MLP neurons of a small language model. Each row is named by its layer, matrix (up: input weights) and neuron, and shows model dimensions 0-127. Each number is 128 + 24 x the weight over its row's rms, rounded and kept within 0 to 255. Numbers have three digits each.
After each neuron's rows, "fires on" lists the tokens most often at its 100 highest values on Wikipedia text that the model never trained on.

L2.up717:121092154133129130107134083138071114116120128126142159131153150088104110113155126109127110115085121143122161132125132079153172123157158147126117154126131104174139134133136139117116156175118152150166112148123139144153115125112163133165121115110104106141181107125125146142116141100116136146123117142123181106114152151126103155112152157177110112128133174097128153115125094148150163111117
fires on: "por", " success", " appro", "ajor", " %", "ative"

L2.up26:151145168108121116106125109098132129129138145131112123142062102135126118087118111124146124103097143136147178115147139129155120157164133159144104141121096173095110116135102135178101105142091074095154120115085145139149133124116116125072088148106130139144091122166115153137137084102125098159147108135132106123081124126114138133110125127122121126136106158117115120100115121124098141143135
fires on: " profess", "ology", "ining", " conc", "levision", " whe"

L2.up1457:112141069115109136110117161144138150157157096138128123125132142136113119116133184145134121116129163137158160148140130141130095137110132121118130167096141085129143131112071146140127151137135091121122147129145134143106115132137111089118095171110129151101086126091135107127107149115180134183116122144144116155129103094119165116143104133109122125162105131156147124119137120116096155115160
fires on: " World", " top", " end", " ph", "|---|\n", " over"

L2.up325:158131131132120122142147126154156097106110151110141100108173116141137151132124107129118126160168131125122119151139136145112077151171124125116137086118140144110145140128128146110117047156127151138155134103153116152118123130165105121125139102119167171113100130056136121129156107172125089103108120130141163094108126118212123147135145148102138161159155102117123117143118148097189091127151
fires on: "own", "ently", "ater", " water", "overnment"

L2.up1100:110108126117149135121139148136097201136122132131136131110107079133105113150161114134134131123148110122164117145150131117197144147111130172126153177114102130117095169130128111098148171138121114176143120152156148124131128145135130106128137131152087072110115130150136174151142106074149130147138133129135128162161153158044132168123117069110128133116133165057101111121125079163116175101163
fires on: "ington", "urs", "|---|\n", " hold", " represent", "ature"

L2.up1502:107118144123162135132119094109084157113154095147140158126071135102131144157148161102125106112141132155138193118131140156152172113130142125123124162125118178111129151074135144150105179130123122119136108135151130137164132150089150107105105148114114095158139125155129160151105148103130127167121120120138109135116125162111107153112149124133117077129112158173145132125145104165090161135112
fires on: "ording", "ner", " success", "ollow", " vers", " line"

L2.up982:104142134183150141138104121122108153112144153150116090151118100144111095117154123139138078141142118101132097135131122101155111144141112150109126164112128071150121130136135113123108092090109165145152124102141134115113134114109135165150140139132144162088077095123123145199128144169149164097121110149171115176150142111097142160115156098121130118108099133074116136135139114164152180124106
fires on: "nam", "ham", " men", " rest", " until"

L2.up711:127130158095124137152143130102167131143152131150131096072086131132140163153141107125133114128118133164127128127130130058109156147150112107119135133125122135105091146130108125141126170121104106128150127119075137141126126093155140122101146104084106122124087141147143132110146091102103118112124129141090110129120144136150151147116127119100086151127099145138131123106131151113095159126119
fires on: " found", " They", "tain", "ature", "forman", " included"

L2.up34:140141132140161129145136150145135117085154134144153156117095112125127140169162146112140154104136129112159156153149140089192153132127152164132170171126120143130148116097087134149139129135086114098131140143157128132133111170131142105132113139100083115156147103120111118130109150082130154157125117140165095168131137123064126144115133121136123076103152150103141104134137110153057178109143
fires on: " Col", "eded", " led", " late", "ould", "imes"

L2.up929:174097129139170130142138168127123126107112146147160142110149129134107137145200124140107140132156142105161128164141144105163156148134149142124151147136131151130113127110137112120126122156076139120133104145122090134165125120122146122113151104117127157162114145105109128072154116089119120148113148121116176125112147128094155184110132137142128140101129120071154133137129142170110136109141
fires on: " January", " They", "|---|---", "|---|\n", " Ag", "reen"

L2.up245:125139123122127155124092112126093099119165114146127116128055114118101128097152140137132111131125136131119143091115121131151116122078135142126132212122115161100171150155166106175118114123093135105161126092097119122131123128104119171135132144126186163135152148144117110160157154165139147096144122099155141136130123103170114127127125118110116122115126126139122155111154135125111154130044
fires on: "ourt", "ox", "X", "fess", "ague", "',"

L2.up896:110120081167142140126094136136122117117130149147114140179118123119138110107123124140125116108121139105101104098105115119149117112123134145149123187118124064170153120115133154109086119096156175100125127137111128105123120114117132162169167168145145154106189115101151144170126175193119159101128110126163134114170122103095138160128145107131114084092140114091127158128117100138137135104080
fires on: "|---|---|---|---", " station", ".\"", " did", "line", " games"

L2.up1422:064110136097091135142131122141141124126100155124123114130159125138104119102122127102128093170164148122115110104113139143136110137118139122122135071122127133117136108134094133125120129123132097146101133118099130131113134098111162140124135103143164150114112139064146153157137103124137097113128129145118126099130128129180104127117130130094102194147163150156131129117149134090121121136121
fires on: " appro", " like", "minist", "duced", " District"

L2.up1497:111111113165142129140118106126091094081095162132100170141106131123112109139145121146143125110129123092123117059110125096170150125064137127139132171099128122141132136145161153149131131107090164142153110111158105118117129090086139160163139154175131117129183116149115129154124159182132103116126131111139111085133137087117114140106138111133135134085133141096116159158137156167169134130091
fires on: " general", " port", "ms", " book", " author", "erman"

L2.up367:133115119124113145118135143136141172118148156141108138130118135157130159144110135158147129157095134111160111111126118097069140138091120136121125130127133149126121112143109112165137157090115083174122141129130146155113137056144105117142136174144126135114104129146130147132125109111137116111140140127114095152131132088163143112106124092114104209121110103121117109118105169120084126153155
fires on: "ces", "ience", "ature", " included"

L2.up1282:131106096134134137100136137152153137158092120130130137138141124138145119120182145129121122143119165139161117092158124090124102117056137106141101123120108045102078173165134120139121105145119108098124134129162142125118131106130157175152141108142117138090170121072135151135121144109127158137114109126121150110100154147172099121126106144101141157152120149131152139126131131111189112126139
fires on: "aged", " we", "ange", "born", "ideo"

L2.up1226:129135134138129126148147145147133110091109142114123139140094150139117120149104141121136139115107126074154136088133158145093129111118122130139165140106095137157129082119173101172174109151125093121153151137171148120128122129110108120149085111142087099132112131138145101165148125140156085145139152134158104156140113091060119133087139129137125185144131108160115101118138193109129139139116
fires on: "ark", " fin", "urch", " comple", "ple", "ram"

L2.up222:096110135138144141134130106144107117143124123131141115142108115132147156088121089114144093118143127128077109177107112126125137140179113116099097119115131130116158056083120151105117100127173091129137140116148115109103133149143135105112146130120135161113193144107150066111128131170109127109119095127075156119170104117092209166106142147115129124130144144138154123144150117140152106130084
fires on: "own", " exp", "able", " until"

L2.up530:126158118133117118108123077124149137087132136153148094131110128122159139153118137162133105120114140124111084069116129127135127132150151118177144127100127133144123097122147131156122151103101103112142096143167129131151135119132147101154107110134145120159125160149154115151128160161109112119146164130158152105108126125116151100134155151155131120145123114177138138120155168126133122135150
fires on: " team", "itions", "ail", "ether", "ico", "ass"

L2.up1039:095118154147156145142139115117073115128086068094097142078136117106133095118116139110124117123124135120150096116092134158157134148099135119123161196114116146114146173133162121127125133092158103127113114140108147108115129147138164102116114116145166121129147105112155093175131084153140154125125121135106131152181114147122039147125068103107106132141099139188104148143105086104121094111090
fires on: "ording", "ision", "(s", " report", "uck", " Rec"

L2.up664:114121116138131141132114134125125093084094126137118072136142124141148114102146083142115134123161142114156130109162135170116119153151124118127078125141119143117123164105131130122134083149119132170126139118143140117104127062123148173141177089138151181088119102093100111167132127132128149114119120128138145097128128112135145179126108122133121139139094138126126141086150136135153146105084
fires on: " '", "fess", "ory", "ere", "ob", " office"

L2.up1043:137152109164119124107150160136159131082109125165121098159106094158109146158138108164144130123107132115139113137130134145122121150160138124140115123129108129124164156103116098129140125110115094158169109133147126122096136157128121157138135128143125145122136133153127157152129120120112157101124138116117103084152134094053143139085134096194118139085110137093132150122125125105142134114126
fires on: "ward", "aving", "resent", " Green", " represent", "ress"

L2.up1185:116090149159151131171184140133066096132091131112124166145171117091147088105127108098116101125131134131124088140121139127160131099124156116106095118113118132128118136102140148078117105133133121123125103134108115109120132139158131107123130142139118107125151113111129098118119128153089136124096148141103140134131140205116102145128121155121160110120125144142114135151142098112174116140113
fires on: "uring", "ement", " hel", "icip", "ures"

L2.up90:112109182163140146154142127126141101088155131144114071114139130133126133119108058132151120100159124125120105172117113140128156156161127133107121112143122119137145069111123138123153144125131116176155147122126131124151125114154120116108152153106102156147057132131130116139143113136121115143137143149081137106129098122108148173119156106105122140137116129133113107141103140144124095118130
fires on: "rib", "ording", " ag", "(s", "imes"

L2.up856:120114134155146153106111121149113103114127107155124108146097085116134118136129104134147155112114138131113106138144121112128152112143116108109105178134132175133150064089123118120111101123139115121104138135088128103126128138153106138116138147144153124136146111171121097145149134163150138140125154110111144166144123100098133123113116117165108077118106137119144141151110132179115144141089
fires on: " polit", "mp", " Soc", " Ant", " no", "attle"

L2.up490:158090162129135121148177122130117097096115171133146132107235102139161163122188045111123150130139111119155088140144108097164141172103117132130113100138141119142096115133158139127130088179079143142151112117125132126136129120135114126136140097114123153132126144068155133106128133132080100140123098137137153114122145145098161162120172134172118124113107129086132107145132129157165143127133
fires on: "own", "ison", "ining", " place", "oint", "ether"

L2.up471:121164158146086142113106139153157098120143145144142086118135148161114125110129119145131100140141111113110184132123130113140095156143128136117106062138107147133136116116108121159147116127085076124180150089058123147158152106146146138132162128092123141113131150091156097119148125116143121141143089129182134118122121083165143134103115122107136105162128079131137092075140145086154119123124
fires on: "ced", " min", "reen", "ines", "omen", "clud"

L2.up1243:125134112119138112136115117123115167095135103166123145125096143096095093146148145130112122126121134158153134090145150116187162105098170132135145199126115093102109147111123123126118220141125103136162132128132138125137128146125131107152105119126142079156152107165135171158098143097137139147131129126178141160127150173088153140117134139132117086130146137166136142080151086114108179132131
fires on: " appro", " success", " rele", "|\n"

L2.up1083:138139169126109129098105087112132141106117135136142127124079122128127134127143210129121111148148146119153139122141139096125122119122148134126157152117141169103086127125081124190104119128080105141125100136145148177151112108096152119105151137139170154111141112114107185145155112116146106128138130099129131108066135097144114120123119120100112140148079173115141134092149121112134119123144
fires on: "ions", " end", " well", "ology", " profess"

L2.up22:136115150140111132157140163140126144165133107097126146144175132122121133105076125118127154116132125133104174116139126142071077105196090141127103087107128125137153128122099136102090079148105120103108140116129118137125104150151128109107111164100127132153085116112136079113116132102128090166132151169125133131122110136230086127135091137114143120152145137201127110141131151096086114141161
fires on: "levision", "ours", "amp", " known", "ories", "uth"

L2.up1296:145145121140146143138139165135108101124131101150127126152083125129104132150147159143130117092105154138134164123132138084063126075127124138118149087131147141066163142118116124149125138119105152113157140136123111172096127152112141130100099110128122135126118163121084127118147128068140141146134133131099106100123120117196158123095118108123111200126126153151146146175164137120107107130145
fires on: "ars", "ording", "|---|---", "ot", " Total", " vi"

L2.up1279:116114121123106150091120140145152126152113150116144104128174128161131120085139121131139109140157129132127144119131125091080073147148091130135122082141162135144157138136128140139121048171137127118128144110080127154104140140120170112122129111141162211117097148044122128122122106135131151159149108097112126072149112116145108151100116154115117161125128164159123122118162146118094094144129
fires on: "cl", "ville", " near", "ours", "umb", "See"

L2.up781:128091162119111134151140132128107159148087113112111126146158122128151127074121117128144079120150154093129164184104125152059110144158117109076127115129143114191092166132130123165121080130101117113142095130168119140131088114150128125104162153104152169111118157088104105151148095148110142135132120068087136128116121131165069145122102131109138165119123122152134121131150146113138080118107
fires on: " end", "ment", " old", " another", " College", "aster"

L2.up47:127136140165129127140113115150084129151129113099133110126164102156135125145109118155144076127178110118123142177097130126124099136167140151107156114122137098134077140059184125123132148111156129158169114136215088162114150127139147108172126152139115114146130136130149173133114126151100103110112118137134153051147118121138118178129111073117146112118139093159113124118126092127138101052118
fires on: "cept", " represent", " called", "ulation", " family", " class"

L2.up738:122120104143150129144138123116128146094132165124120146117135128131141165125168051143138089122173155095138122149129136119156136147094144124125131117128106187090118118129144121116126099149091121118144088155146129132147145151115144116112169137100159121151137099101130137163153111151102108138116118118126105115114155077076165139105123114114136141138110126074134131095150142164172162103138
fires on: "of", "stru", "fess", "_", "use"

L2.up1361:141142133120122137116099060158127183112101144121093152125110143118112121142150142122148177136098125121139109089130132140162127146057155147145155199132134094131135159147134128138144143141105134167105146146180148136126120136109155153134146138173149111123145112131114165163142138119131102102136139112139104109152120121075096129128162098103110143110155104100110158120138142105124156121111
fires on: "gr", " report", "ris", " list", " iss", " port"

L2.up450:144121128136119140109132098128124153122092114105113158141167120114117119098146173123136141175134135123129116090117140138103090132103129134136170151132121146106160151150110133136135096139110158119099125125152123142115109109103148162128134084166147149137144132075133177150111124129116134102127161117138099138074132129187128123114119123114127189125122162121119145136111146121142119141142
fires on: "stit", "ically", "ajor", "fer"

L2.up381:116092131117152127149084166152131148115116121148129147130148118158156169140133109132128112176176169098127165161126132145154155122123093104109105127142174143113130126105145131129143079147139159157088134117163135153111152121096171113160166122112152169138114129096141160119119115118084111157105156073140127088141161146142130149173124153115160133143114164101157148144127124176156144150151
fires on: "cept", " med", "own", "hen", "_", "ison"

L2.up567:116137117129143156119120149155103147148083098130096111123134117124120094137151123116129078124148123142134098137136123141119102108099122121117135116118122143163129128095167118092149103143103114124161131135154114136136121131099147106131139158151137131152093142149108128151164137131170139137148138113154081099137130122141059120107139117114162149123077087170125143139143184120140112100130
fires on: "ote", "ording", " may", " will", "inning", "amily"

L2.up1219:139145107125098132109110123143142130131152074128116098116105133156117095079093187130144128135130130121126154137116130172044071136161089130109104128131156116122153142120125123136124135111149095159142143118091176150116124099134158135101127099115140164102086160106125102131154109128150122134142133121132121097145105097190116126140093132116107163161086128136145119080115114122081079143132
fires on: "duced", "ration", "view", " California", " both"

L2.up247:099171115123118119117099162137127090132123085144164106117059138147145098172088122132135095119120141135115121128119111152141124129171095107102102112125146126139125169089124113153146136100158080151165131139128142132129109115141121098145131163118160138108155115153139138165135115157132134122115112106110120146176107083093122081111086124113104081128150124119116145117123135125069122119086
fires on: "ath", " Sch", " Germany", " '"

L2.up226:116140124136104113122145073138149144092136140110091122102172118129128090134113114135116130153130112083108140131103103174140114134084139119126140162113130117136144160163120121136130113126144140150109110114143145128110127109120091123174144109120179107126134126145151124168101137181128130078112107119191121106173089085106133107159141105153137117122118106102129134099113122090212116126127
fires on: "ience", " ad", " it", " sing"

L2.up1242:142118118120145132191159157110108107125135129114126098126106088123152127117123090113130112149149096133122087135145135124155107123153133140102097109170122143169129098155134096099151111161120135142160123146114151124136139181116150155094125075147081182113110165168118094135124118103148137111138142144094117101117132129143137133127116111128150180118123151117123103150138158174129123141120
fires on: " which", "nam", " Tra", "″N"

L2.up1007:113110157122160133120122126123124123097050117128151131122116135112124144125178158112114109130115164096146159142116130139155124128119130139124149098116132169122114122073120125117122128141078090128131113129173122109116100127119153116123159085150104155136113132163089142155151142114112171137114130063114165129120132130065106155131143117112137145118123176126151144127200101175123203111115
fires on: "ourt", "por", "On", " comple", "ball"

L2.up603:161142176084157137108123174155134104148137112133151130124097096138089116138134201119105104115153132136136160159124135101100126115086156125108132171134146169128169101112123128149122103138111097123168123114168101175145136139106131120081148137096130151131133116118079128075135154118140138137131101092095141131097134130149141143117125143155109131135135133143140143149159120110105124111121
fires on: "land", " age", "field", " gr", "ore"

L2.up1228:145107135135121098187143132187158139146120118141098106113157118126091118151130115093144104118130106099123156188143154112115145120160165145108174145145096073133135142073113120120136148117101152164097141144155121123198142090162124173098109153113151110121146167106162113091177116134121070113118121111083109120170112138103134161069107083141115178111125111096115123146111142154115141103134
fires on: "ect", "form", " contin", "ct"

L2.up237:140109120138136119122129104113080109113116134121128188093081114095139131176108182116123129136115157138151129113129136166143159130163135101122160142113130135118136124134115137173124154064114109130116137137155133115122108080131132133137073133146125070184103141154119101131116114075141119137125139125118174153111139167140090129129110125126155123134078098128144115146109110093111120143135
fires on: " Is", "ography", " acc", "ady"

L2.up394:126117118140133150131127160148144127086106154115074139143177126135122143152142097123155114159157123089113099103096120130121080132069143129105117141120123145137152112133150112111143080135108116109119126108167122124144133104131112120179156109153132122138147115129115123155109128135098144127123133113156092063159131129120100148120161117099154151115156137129126132139116171100119081145161
fires on: "cept", "ise", " spec", "eal"

L2.up155:130138110131110131113105097155196134126130134110115136141150156143153124119112128127132178127108132139143097109130126108070147112073118124148119116151158116151152088145126139109156115145192167158095122141071143150111123131126130121152151138161184123091125119181095102131103118110153108119130151123141115143146130081128157108113144133129112116119149102097120126152101173146083107142130
fires on: " Th", "ther", "nal", "°N", "See", " Kingdom"

L2.up148:145153153123119112111086126113217138121125118181156110154123140155117159113175099134133106125135107132137119147134129103135112151124142121140120094150115134111138108090099100100139149149065116110138141117120118145153128177129131121121138145101096174131130139116139151117119143099117122144136107138138103140102113115099233106104164163124107119140140129112137091111136130125092155112167
fires on: "ied", " follow", " so", " including", " old", "ided"

L2.up1161:129120214137112153140127130139153056144109162123112162131128143134129172104133115130154117137131143117095148144083137147110090146159114119116146099131139179084176117145143115127147097114075120114114140143161113126105139152144160113127114089116139127171176153164116111124152112090100144123113138095149115123098133117127062130127149130124171102132146112122097127131128126137136071144077
fires on: "out", " show", "own", "(s", " City"

L2.up7:126162145146122112144143165124109154082130139101167128178190117123116153128146150106127110111157134106119159132163126172117100096181116113107105092108118109151132117152078112117107081132116096105154116144156138150124129103169108117104176144085106151132117094094127126135113133121146097120125099164139147088126158134132137120137147120148107152178132171118136132108147141085139149123157
fires on: " both", "amp", "ican", " known", "other", "_"

L2.up1194:146145173117148120145136136099166147122152130128147125074086128124112138164125159131113131109124117155165152155147137090132146133108149120152138144154134121116142127133105134129122152102119134101161132125124126147157133169140122094116118131084083092129061114152107135076128110062145110157129115129128167161108137152113176119130130134133127087149128141105134092124134084138128167108151
fires on: "ific", " At", "eded", " led", "ference", " conc"

L2.up802:172155086151127124084128098144105029104112150147181108129119134120110152113151093147114101132118133156091136132133121138139116126099132162108095091132108136122129132114123146135116113178076136098176130110090091117140127134111105164099172120122149136134171137131129144116151156156102099119133128076126175049117136124124147123100127155144126098126111134092132140090168166148203121126092
fires on: "ales", "ared", "reen", " Ass", "nt"

L2.up728:118112121147125133116138115150116081113121122152146151160095091125114102174129102120144169124154158103151123122132126115142139120111134144137118167150143148114178129093120124122101095130157117119148128125165120147120102203083159150106115156117175170133132130138095143168113153150136141125135103133097137177149120132075211164126152114152095128105132145109110142171140103168113137152087
fires on: "ley", "levision", " town", " cur", "ourt", "',"

L2.up1210:107129116150141136111122132134134092102120092119109145097103127126147149145121155128172131146116128111144110123117142167090131166138108109106155166101122163114134135102127108179156082100120127104073109116156141107111111168124099132132071141178180121159114118153136095160130127137162119119119137113136118154131117109155103117140133126117150135134057120109132135150113189094090114160128
fires on: "ime", " marri", " life", "ady", "ele", "oman"

L2.up472:131112130132145154114126160155160120144150132133145126143097142132107170149128145109118102112144150144078148182135127123106136103171133128104142109149158149097124119100082161150104108120145103147112152122148127146131149148173143105108139156063108160146130161110085119067175140119107130163124103099096134098116127143160214142104145138104104105120153142135163128154134116133070110124111
fires on: "rom", " due", "ided", " %", "ug"

L2.up131:136108141143124111139148159125108151140166160119152126131109118131164157161151074130141138123126106130131158153148123135184185144144131145107148114123123149108103088120104124129126173140093098155143128155164132121153152144144123113104112155098054113144157117116144138108131094104111126144123147134091140146107159186064127156147134128152162081138139122094141095126147113142100144122146
fires on: "%", "eded", " led", "are", "ness", " larg"

L2.up821:142146114141123129132174109136089133100171156137114125162161104125145159136142131114122110096149129116142120145119142126144101114113101127143050089069111158140161077151104130174118152080163115100172113138098181142110110186098163129114128135143087131114122103139112140168095167097143151159137112175131104126093137106118154093120109109113134156140116140111140099133173115133139125135159
fires on: "iz", " deb", "ance", "_", " j"

L2.up921:132152098138142081152134130118117145095117149144131145154068143149099167153178144120127097094113124131136124112112128111120155107094108091111135097078109108112099087162136135149147150168131095132157138148148142131119136184107112098138127156117111134157121105121118077149108173092130139105130125122144062132149138137080146114141146116122162098138128161133113127151150153118140112161134
fires on: "ond", "ue", "ove", " deb", "_", "nal"

L2.up397:103108142159140130127149090123119092110085134140118157158141123105132121135135130096142100138141148115139102106118135135109112137121150136116161114139132185126149111133164133136130065147118096110152109155145118121132139104113145153118157143127167111088092117073104155150134120137105147124107137148126129153119107164078079147104165127079121164124147144112105144124131135150158147133136
fires on: "{", " Total", " vers", " tour", "_", " line"

L2.up773:118135140100122138117115136129107137170123080145135095099111140136130135122131173126142113136114132152120158139152139164112116158213109115112143112136134210119188146091127119170123111149113119149130095123137123148146127110132135091093115099127165169162093165138092133118163093117151125150139134093126123154112112119184154144116107142108112152152117158142125140133148177095065133152135
fires on: "act", "raph", " used", "ay", " one"

L2.up9:131155098122116124113124156124168178115128125125107099154063090155130090105069172120148162156138142114156158163120134150116106113153124130117154123130163106117177131122084123112122138110176108151086114129138140147082110127121127120106117115136138168109062130134103134155103126103154199140119119124151155141143122109146156125127124095127138156139108137138118116160134104106055139136125
fires on: "ution", "raph", "ross", "_{", " larg", " conc"

L2.up147:094114118166118118136179155119133167100095136140142132174150127126121155171171152153122107129093151127161123084133140136108124125096160124117080032113110149123145079097136122142135149149142106110107129139135153098127138153158109106150121104144112121137100150125134140172123050149138116146140124149148145137162105110098113125127142155135114125147106106135134109114102179092135126159118
fires on: "du", "ross", "oint", "—", "ively", " within"

L2.up190:127091126124139148120077164153180159098121129118118118132111125140154132079167148098122102132157147147116136169093148102066143144159139105109142112111153081089108141086137144153125101140143151160128131133195076122126105145156164101137092116133178123149127154107146115119110124132146157151101093120145109106131113145175104135137122150149133149122147118173164126191140095138095138123135
fires on: " found", " mon", " based", " larg", " set"

L2.up268:131077154151148134125123084130110108068122128140119152136133147126165141104157117148124121179152151082148124160148136117190093157094127103109140109098126104097119107124114113153132139108113122191127135147175121122115141073128145106123091130142136113123133108097155111141119120114096159120115137112127129109121141152084097157116170116111129120113094110129141137137123080141128142125110
fires on: " De", " later", "attle", "ociation", " ann", " join"

L2.up44:137127103141126118094105108113114102119133167150135119120116133166127140140136127167119107129119134116153151108134129110147122166113118132141122109113134111104093151148064143165108153148103108111124104117106126136137143105118131166120139105115136179094119130106136184137114120112131142147124141123106136091108119065155171131128112111140110119138102168113148148098136141156128150149134
fires on: " profess", " bel", " Bel", "fess", " incre", "outh"

L2.up1407:140131132146108120120113105116060116135111152146129116098092116151128163089140061143107143114107123126145133136144133147170132184071126122115132091127122138119086141127122110191108134125085135137119096131140131114150143068129129132142110093137140156143108149179127177159139104137120106122127104099167153097130163093150115126135118135117152101129089089091115110079118103140154116114120
fires on: " place", " back", "hem", "wards", " air"

L2.up634:119131157118140115139146117168190152128127143081160118123094116143134126135173108124119119088121150115104148147097142081143105108135138112104164100120117074116109163146131117184130132157183163200114148149144102139099112127160174123130127110140107113123119170101097132124110118132097173122128135127093160092130129167110101127152114135146109170099182142171146132152128088102080119109117
fires on: " ab", " At", " located", " there", "|---|---", "ograph"

L2.up20:150102156126156143172132147140111114150149110145168136142108113134147116130094090143129167122117137106121103175131120141167167106168133126097104129137166172142140114108122124121114106118141138164135140162162150123138111114173121134124139187160166127112129117149107130126158133150112134141118123103106135117143152126137110147145115115134130098098180134115129110157138110168074093145115
fires on: " known", " station", " =\n\n", " England", " Sl", "ific"

L2.up13:123127125097124121127104153127089167141075105130103169129062142103115111165150170134128133123118127129158106050124128086077134079012144095138108195132132155153111139127151102124156178125117121137114130136069130129154104155118132136151100129157107109146140135178150161156137124105146148114159135140133133131130154115172116131119124102103135130102062137116129117161110121146143113122121
fires on: " name", "off", "ode", " home", " received", " design"

L2.up890:130122104135105141128155121158120105112144149100121110126182078120127126117114077127117146122126104109110151136108133171123092132122101148111133051125134152126118093137127141100102113154126131145180140132154142141104137123159134100155173118093136133104091126074142104171117104138104156120111152137135122122139115145105094150118119157155125136154114111177106129122109142113117145150131
fires on: "ities", " land", "+", "_", "areer"

L2.up1508:125133139128122138139142155124189084114154176124125138156066133148133152164070127115146110135137146152138183129119145158093125107154102111128105081115130138133141107132113136130131092146133101110110141137132132128123138107121126128098108131123083161126077140140104133135100128128146142168120147122100084127099103122146148121150134134128161127143130131192149104135123175134077128147137
fires on: "ris", "ment", "ollow", "_", " var", " larg"

L2.up919:120141121119096117147108099156144137156154168105115101111163161144123110123114104126111143100104126124105132140135114137121125135055148128155110110130118047135084197148143133144168157134177142136105128120109122119111137076142128129141121123137110119091130163094155090130117105138114165104134132150149185136144133140141097113162138115141155141164138083161117116081104111088150117110137
fires on: "out", "wards", ".S", " found", "amil"

L2.up354:122113126126138110103135092123119144108107135126105150175138123115133118121098119103139095146178142102125125125089122123158102114078155126138145167120116063137117163158132147121122133087130106138130102165101142128093110097078157135141130117143138125094121103068145178159084139133097143081117133114116116102115137142124105145089149104069086151111156197132092141123134107110123148144132
fires on: "ction", "vel", "lin", "_", " ed", " line"

L2.up649:126090128087140128143157167149143119199123083131135102119165113127133093077138118112136119150113152124121127129113126147079140114156106120124118050143126136102087143112159110069131075177131141148123154156121148125116112156144107108101111110084109119146121142099149114111147142126113089143116126166104115104132147191172146120090127150119130155144169148158138112155127105150099108132131
fires on: " such", "ification", "ox", "ran", "ays"

L2.up559:112101121125152119129149141136124114096164139124168139089148158106135158138202121135111108075137140127146160121140133123209134121057113151121128091124119124118103138124136122138158134123073128098158135151131118117144139124108128115131115116111076069132110114103115126114141135065129098175135106106116137073100154165022147156117122123135134113116169138071148102124165093160131146115168
fires on: " polit", " mov", "eded", "ae", "ms", " ag"

L2.up714:142145146102115136101102118100113122129147108121135095087106133149118168170097175138131128151128129154126175154147139105088147133175114099128105113136135159111119146163086133175114100109145127081139130109136133154156126125115112146098100145090144153119066114115123120100138076087144134142130099107097097116101132119177154131121121142118112147162113160127130120119131098112084156148138
fires on: "ver", " Year", "ately", "ually", "ever", "ively"

L2.up940:149133154125131117127141137130132049117072088128142132108124105133136121132086132116143156181133112134117133147134134162093138144197090101099145079122155195122111097100129124141135105155153118148152135133098137118106122141158128124104128137107178120121135121161165112127127090124128112114115145154081123095151103125160110115101110123142124171155116111204119118139106138140128094145085
fires on: "ew", " long", "ful", "ather", " later", "duc"

L2.up1070:137117084116148132178156162108067153085108146088106107102100103141131103061136102136125099141147146089153087133120142112184106149073146131120099144117115134117096144149131144120113098126095107158118106102109129130125106063150104071121114118131156115111054140125113124156119125152141117112120098109174160157148162106187136145104123097099112137118150114132119127144128132088107133116133
fires on: "ine", " car", "fl", "eneral", "conom", " rest"